From a checkpoint of a small transformer trained on Wikipedia: MLP 192 SwiGLU, no biases in attention or MLP.
MLP neurons of a small language model. Each row is named by its layer, matrix (gate and up: input weights) and neuron, and shows model dimensions 0-191. Each number is 500 + 40 x the weight over its row's rms, rounded and kept within 0 to 999. Numbers have three digits each. A neuron's up and down rows have the sign that makes its largest values positive.
After each neuron's rows, "fires on" lists the tokens most often at its 100 highest values on Wikipedia text that the model never trained on.

L4.gate69:523497505570535508542523456478505475514507506493512431456498487537541552548529524520464546523505543526469481519548501540541497519509441472394477545496544535493401437548555509439501519502447521559574499550519474524471518482495535432487541452478500460554472451492546485458518453452461440455497488410504470523517611524497507486469464445545472588522528482496453537465499522426471541459538513504502501551508502493490553501543437495507516537504468541462464473466457544485482501433453518475482530508495462477510527540401476470455424528518571560618568472517492532421582505491590479470
L4.up69:539559454517539529497507455520502566505480503515444512529457479557452576513522483478474588520499468487489469553408523527493474439568481513563541539470446529509487542538462408502528502437546569468520460463414449486523505452496482451460467535541534550460476417461457510466518565470499443472519534511565481537510538477471506447483465521578532511531528510460479437458548411491431517509520555522520522417491470519495604564525505459517537499527484532548558467475498491446485512442522534538457512525500492466550439579511553470544468463478571527549574507520517535516462495527526477571
fires on: "n", "ad", "th", "ac", "um", "op"

L7.gate184:528521433497526473470474473518519511509475506486444465532521490512456490557417511516486520583538506553490518529505506501464471415492431413449508471563531484562521516541428574525437513459432405456503515600522526519535505449487505472534527465515484480547504516512474404518501542417451587569465426484507503472480495517464513541568496554495489514518461477483535478500509516467469509542478582537510507502504443516468509492404466428498503515529488470483564513453453461487459546472504525589508513454486504544550496500524487465438491551563556490516505550572548499462422499599537446507
L7.up184:403508474532527481488461548483499512459550549517481414534542530488467609521529516531478400539463490435472453433430504416511519527450525472488422522527446441481432514482502509569481460473502534520544553464439444469504450502483520502512527506563456508454472419518481469566498462572448505427547535482505479527483517483595452473529452450537522525542510502514515490521566518483481465474526531520498522572467547496489507459473497531487499465546435496477449457522445530487472438475450541471455528506544515511515472440482485510548474420489515445541485574543547583581562526496528482510
fires on: "s", "ers", "t", "on"

L8.gate93:506592465495528538577435486543462483532570529505432495423531520529495519450470534489524445488515541461397525483579451488500494489437536498574447495403513500578550513551516480480535496496548497479506481521519569510568474483496434543510525429547482471538484523500490514580428548426427521529474592534479469530550453505485556601513521498476583488593530533443478436474502485468487540459488511497497497496586427444487527505507509498434493516547519526460508519473462505530487508536461510501500500540523505516504468512504508490508528433490582527573432509536486551519449508474539510470
L8.up93:510563501480586436488470503506503497489460453529467588523523501494481504489525495537447503500455448470455557505510585495490537464512462451454509565506455496485489538466495540557411507484587523497555488510484500528509536522478569469487486569414523438455451512478576552496525384504455560560462484502532476479484462510551511518530562493527518482519549489532530481543504519515483469475489503489419461469498451485542559426574539474483569524467539520514450530525514434578507501511551454467535561458531539497534490419539488488449544399430528543512442560546420495528446501487491494531
fires on: "\n", "==="

L12.gate140:490504460477485513495546474498497525512539469541491476364498490523516581481525638490570543571533464468496541523467525485549511507546451522524494487555482518535506494518542546532473552488465448504525498495474553545497466483505491577517422434540467508576467524529576520452471540536509466545498481604464475490505493500404574484447470508454486499532553472479459470557492499530550516492569562457533519492518516460528491577542482566498527553469525462516485515513534505570509528572497591488448558551471501535521494438462528533506555518452464558544539431495499429456496539549511508462
L12.up140:518515508528508449474447499467538545520512539500464468483540504452490485504491555446510523536502506527463493494472546402492500561477509460496571536528493479563527457503503568534543524576455511488466390471469442473509508412479537507452425520524466462492583508514551485525417498500455513616471471611443486475514498523495424482546511562550514568580537573474461472498552493430448487513469452456456542512492506532513528452415503450504509476511531561453499492499512408474522434513548472464500507509431462445591485457486498506472513441529451536494480520563505481494506488560485517518
fires on: "he", "o", "ly", "er"

L11.gate178:529496477566538500507492488485525470527522438479537445499467564450501551488454488517498443434584544476517478515502551495529450534582440513547465451432474453569439480552512508478532542453428506511518540411491501511446599534498537506502454450439525518565496534528537531472517546489497537457487523550523529455535502488520529551528547479501476479483522508512613525489494464453589493487465492429477518518500429521493452475499511520551414477464470520538505498553491479566507514433528419523509518606547546518445549488562526590588564541491474461498574509502521485512482490536495465487
L11.up178:546483522488530491537483468464509517559510520536496474470469508466468552468442499538551459475505490474436472527537513507420531476625407510476436501539480505515479458507542514474543552477491460488496519433435572485517503448454546573545464438468480518451485495495463528504560496550471478592498483537424546472471510551509486511413516550512471526444535503543571534521494446517558440405500545552515484549491440460520565491487507466582554478481491580487456545531559454479478486508530502550475530486481529465482554492599507510415509508540422552509573475494459483458539499483518516447
fires on: "e", "ing", " as", " in", "es", " of"

L11.gate33:483456496483477537479529513493498519459555427459474595441466466489527476491498551561422489525505525460453416456437506509441480435466464460560484556459479564506526558499450443478535505508512537536529475432512527586493467497523519456517439471531505501533489494471499471459524454401503500536499560466512571522434423500491527500563516542507504457397489480499438570484521530570469472562474522444503517477382496515496574505524525514521449517568541527518500535544535438504505560530481430545530521473538503497548545469528520469469486468512446451474566577466470445515548518529519469466
L11.up33:538448495493477516471512534451531590545476472521492591453487447435485428441507519477487510466585506561502508506513474493496535482497478533505489418560522492405431530416519507534537507511468500501450558468545513449519500544436488483472481553478559462536544487602504493543510476425457493502512509462521518492538509580483560470503420553482486449524499566498536510533474455503550520487527539451547489420503431528493541546580557461438555550513475481507512467512465483461513500432470512510550414416484538455490595506512500535444503535474456505583540475512468506505480560512522488546
fires on: " l", "ul", " an", "m", "n", " L"

L12.gate21:475489541544520534549538510505498504472516493477584447448463504512485533483475510466506529481547482470512529479505472427556487511443505579534563528499523493491543401542495540571536492537465483532517540464531477472517483525448534426521480499501481451573517494548507556435540488521440583502483512553464461546563501509456409465539479511573508574463511497480548543435552385448464544487472568515490483489499458473523586485531483455547492442495463502519487578434498508485549442588518566518481466527582492528432428523548504521541518437489491447504507539538479453443467508479486524433
L12.up21:501475480515401469575545482492471543513521549438475434521539554442483510505466489507588452520463475515502462530454514491488475519537413503515471552484427469463498474512542509489461506465554508441530526462515536477441457458414455541415537464410500569508491491522494515455446552568471510485507567499497524535504433537526499473515503522513556540500448491516559506573577411445509558496462476502439519524539475537444505473441545552435505513493516469569484566548529385491481528523474444556498485491526548480470518493550454439534433507510493427507491494494498483468518477454565524437
fires on: "ed", " was", "es", "ame", "ing", " were"

L4.gate169:417509543543449476502463521444442482511471531527453496571492518483571502409548508495469508509522514535548488487436398492464480517546526514534504511474415540461456511535560460431481460497493457440555431527469506513513567536517546495463444495499489511553421469537446415553459501470504508553539500548574438448573513511454509493482500472452514535460504498485530518502510475505491452406510458550443490502490478518500580451591438480537545517445492499471404548500497431509475463448433447514482494533513531515524486494516503534424452469479480514546481495555580502453503477457504483425
L4.up169:519493448491505446423505533446559507525414511484486524484559502457506413471510519504500507510492473458509508478457506496465590516509533483486437528582577528503529481491539499566515444425510477553434455575464458550443523474527493542472551562474530449526467382458459514537461529486499468445523480466538417495485513509438531509504541501481495553473462542472503431461517530441495459430543577530555462516544543510446549467512496430456514553530510494495495519545535520482487544556509506455478513522477524540565567450519423552559487472492466453554440508515525517456582513581517519529
fires on: "er", "re", "g", "v", "c"

L8.gate172:569501532507601518484502429444503497488501504537475479436484493492510557599463480572469498520518513502534501487429444571530516525537521480542523475512433555472448526489489453498541494449502547552471520495442513482456484467518562559519418505450524481501496497440476475452465517583478490454514459574499438501495457486536543507447538493474562481489522442520513493545566494543464496524493451515446506547466530533505497550490463424578524479489485530444549532412506501438503520522538487553581508468554450455523561496527464438550534511513555590536510581504530472551463585539530434551
L8.up172:485571413487526455579467461464490534462550561511546483477469532517544559570507456533463477528495480564488527454575548525425525552488484576480565491538434529508518515522545570483475442529475536524463535480523554489496499475509494448428429404557454525497510517482461528519520437487498533454428463504456479497510564441503512540415471454445453449484540479476443549432478539482458484477470537537530451504531502459484535516510444446516505530513438571489540545554511488521528522555520540446506493501505470498538507529496556454487584498456456563511487589534483530462504553518520557570
fires on: "ad", "un", "ent", "E", "et"

L11.gate153:440469527523476477574461462396471512473513458501477498487534471525453482532559502515485484491583628573515487517474393509520458519505476479469525513502501436496458507556503458423498430516425507471502551482558482495456475537473458505568468534543485465520496443553468509466450503463494541532482605488545487513489489536476559512530569496508566552484506491491553443502534524406472538510515539453562494465458516490623596551526481538449518411481544463511459495509505452429499524481497521473511441528489546526536555490534531469445492476465499486505551532481468499488509477545538429519
L11.up153:519397486502488576507459475464512513523536532536498518514428513506513535442549533453479516486434548499466511547527477455548477545567460468476503510524459506549487572492464565528511471483502450522457523470444466462499506611505520490495468486526475496527544481538470559542482409539476448444551519495547382536538492499504476455490437521436494593483512503413495507504531425507530548492453545510457535545550505546500536518484457499543483446441510576501453475548476569476469566509482561436541504451536496444502547464510435515490417526462509446482449503519445534532517565481457442450
fires on: "c", "ic", "'", " c", " m", "\n"

L2.gate167:497508574458461435502493528438546423441487528459481458466475432490513543520499534512474411494480425483562495445593472522459458535446567522494583487485458449538443482478538508501442495416482502462429517555575500506484474448518499481528531423477498533515481524460390501526469481468482498512500490507528450512518473436484516503479426450503481517476492572502477479465545479458477440536500486522482544450533485499476448469553525467529485586535592531508488472476476506466500494509589540553558531454519464507426474415473545588528484543528522499554471574506541485503444516478449505455
L2.up167:443527480500549481495459544474483488513482556532505500505490476496562506471490486556569525444446556499480504471503490506510551448424500438564407512513471499588462453549456530511429523457506522496560537502557445495588489414540569548487505567482561478531496452463557505584480522528447454502478563564506445454401493461528483466406473433516469515493525602526546504524552477564447520517507487517556510538504411564489524489515489502470551510509499547551495513518440486486518461558480520474453429455483517467436481466484506530492483454459556553504475502466503508481502512456435481448
fires on: "s", "f", "p", "t", "k"

L8.gate37:486472517528567497556450465550532475416522441552481511523529510631560585465478544483542516518484470533446508496528531499454443474485462484526498522447482451555432525478515551492529503487499501451501457522474536479489450584489488519461459472486547506508527492508492486555441525541513479505506506530559561537535506532525529566499486455447488533513509492505462542575442552543520507549472456498443481436482480498598527491459436435571531409501547440520561484466532516476535542532515594550518524540482550518476412437520492545473475496510430484453581457438450453513528487509471540453
L8.up37:524474592478466479506461461481488500444529435499478439521481487573529561417523524457537476521463468444535569462442523527495509546395480551432526509471478516453460479448459499504512529517486505547479520366494488494552456501513487512479438456542493536516573440504540517508469528478505487505465572587511443463530547488516476440546503463420504500499457546469418528573499458486577545531498534428439562500489510440504485601494490518536512431527562446492493507484496533576511487493488528545485535510468523536524451517464463484527470516477479542436581515512501490475590512472460534481
fires on: "he", "ain", "on", "c", "er", " he"

L7.gate19:547520453534515519510504478464485494445480479495520451470498527493472472527455487562441548515473536454531521527435471492481464531577455595409470512496449512567455515495473424514488415566454566559559484489599553482493547498490527506479461489463477529491503491494517440482530461457553494518529488530561482479568515560535563511466478495522597492443526504459504513505514509515579531506499480560505495507483501488532532411559531473538569470521437481517496431465476428409450433562459473496473546509514526480528545450458410511441481532490525502525441443549469465506502491399544527497
L7.up19:569486536519545548455555424476469497444479457552447484501440537526464462522501506521486536517490482546532480451461450465491503483496422536542486467556495489457475480482474583437553456502459420561593508457439461457405522480491501459469451527530551460518491472464441551521406522494543462481546479510463521487446491484461539505542485503486473467518540485435459515443503536461441529482464506527498505488447536500492452497486560447539470521519490560479491489480444528425579550479483517494501582417457437542567578446525516523519522549462459474406446541551522481511544525525437511503
fires on: " r", "c", "ad"

L7.gate143:445507547495454484473532522520459381451489498544459561533462513521508634521488433472488516485498479516447530534544486501496507468459485551564461511470482464471460537533514506446531526499593553467501473407433542533548505524506483531494422493488541490531511495492482493605445512504533554533520520553463467466509528440446482498452519498523497428510588539519486557460496537479591418537455512448535530507497521475528539487578495476503478529504499499481457548510418541493534495440500524428551574537552468400461446517499460445445503500489529525516505564492492558462481480526485519445
L7.up143:492483504449573500549564512534409464539526481496432510464518480501473513523501499478449492535434540451439548550502545486502502521520468584515451519485511484616510477460472507509441526566484512545465570466490496530569562523490449473515482482475504486546490547454416561461453540426449423490464552566477527519470536536546513519457518490498543467583476499530561497430594457570454482503535505478499486425501411565516496465530527435390510573498474563508474517588503461467456530493546488527479473541558522520527525522555479512549507551513484482506483505482552490508455507518478498488
fires on: "\n"

L3.gate97:539484502507496545470579584494516498492486503524509471521521472540519457539534510499508553511433499540513461519551507494566442511568508489557479496527446461568571545546475533460457520457542466509464453475490485495491514492498539467479495535467525511604464544575495476526568444515538554505453515461514512519502401448486532557493474485509443509452530526569504491497464503450560430468442505419517507525508431504477493526480460512533460501495580514444481526466501502530543497508483464560568460483504502460490592366558564448483526546533488525533607535451459460472567535492519425554
L3.up97:516519468443454474497555541452508530509508436528491470459556492509541551535500523465525516523516499446565532421506527503468524458477503546476519569489529589534507570489470533530455474518485497483467492438424536465467439487423512512512515609451553516540486501481527489476471454546417506492474530485566573532493628600549479517447471551545508442452522501494417482510558502456436499491493499520513619496500425492493473387495478532467545501533490471477437475484469543524502483557482557515474474505505534478527467549546488429476541499468517485494493470571451535549544513469537506522
fires on: "m", "n", "ion", "ction", "on"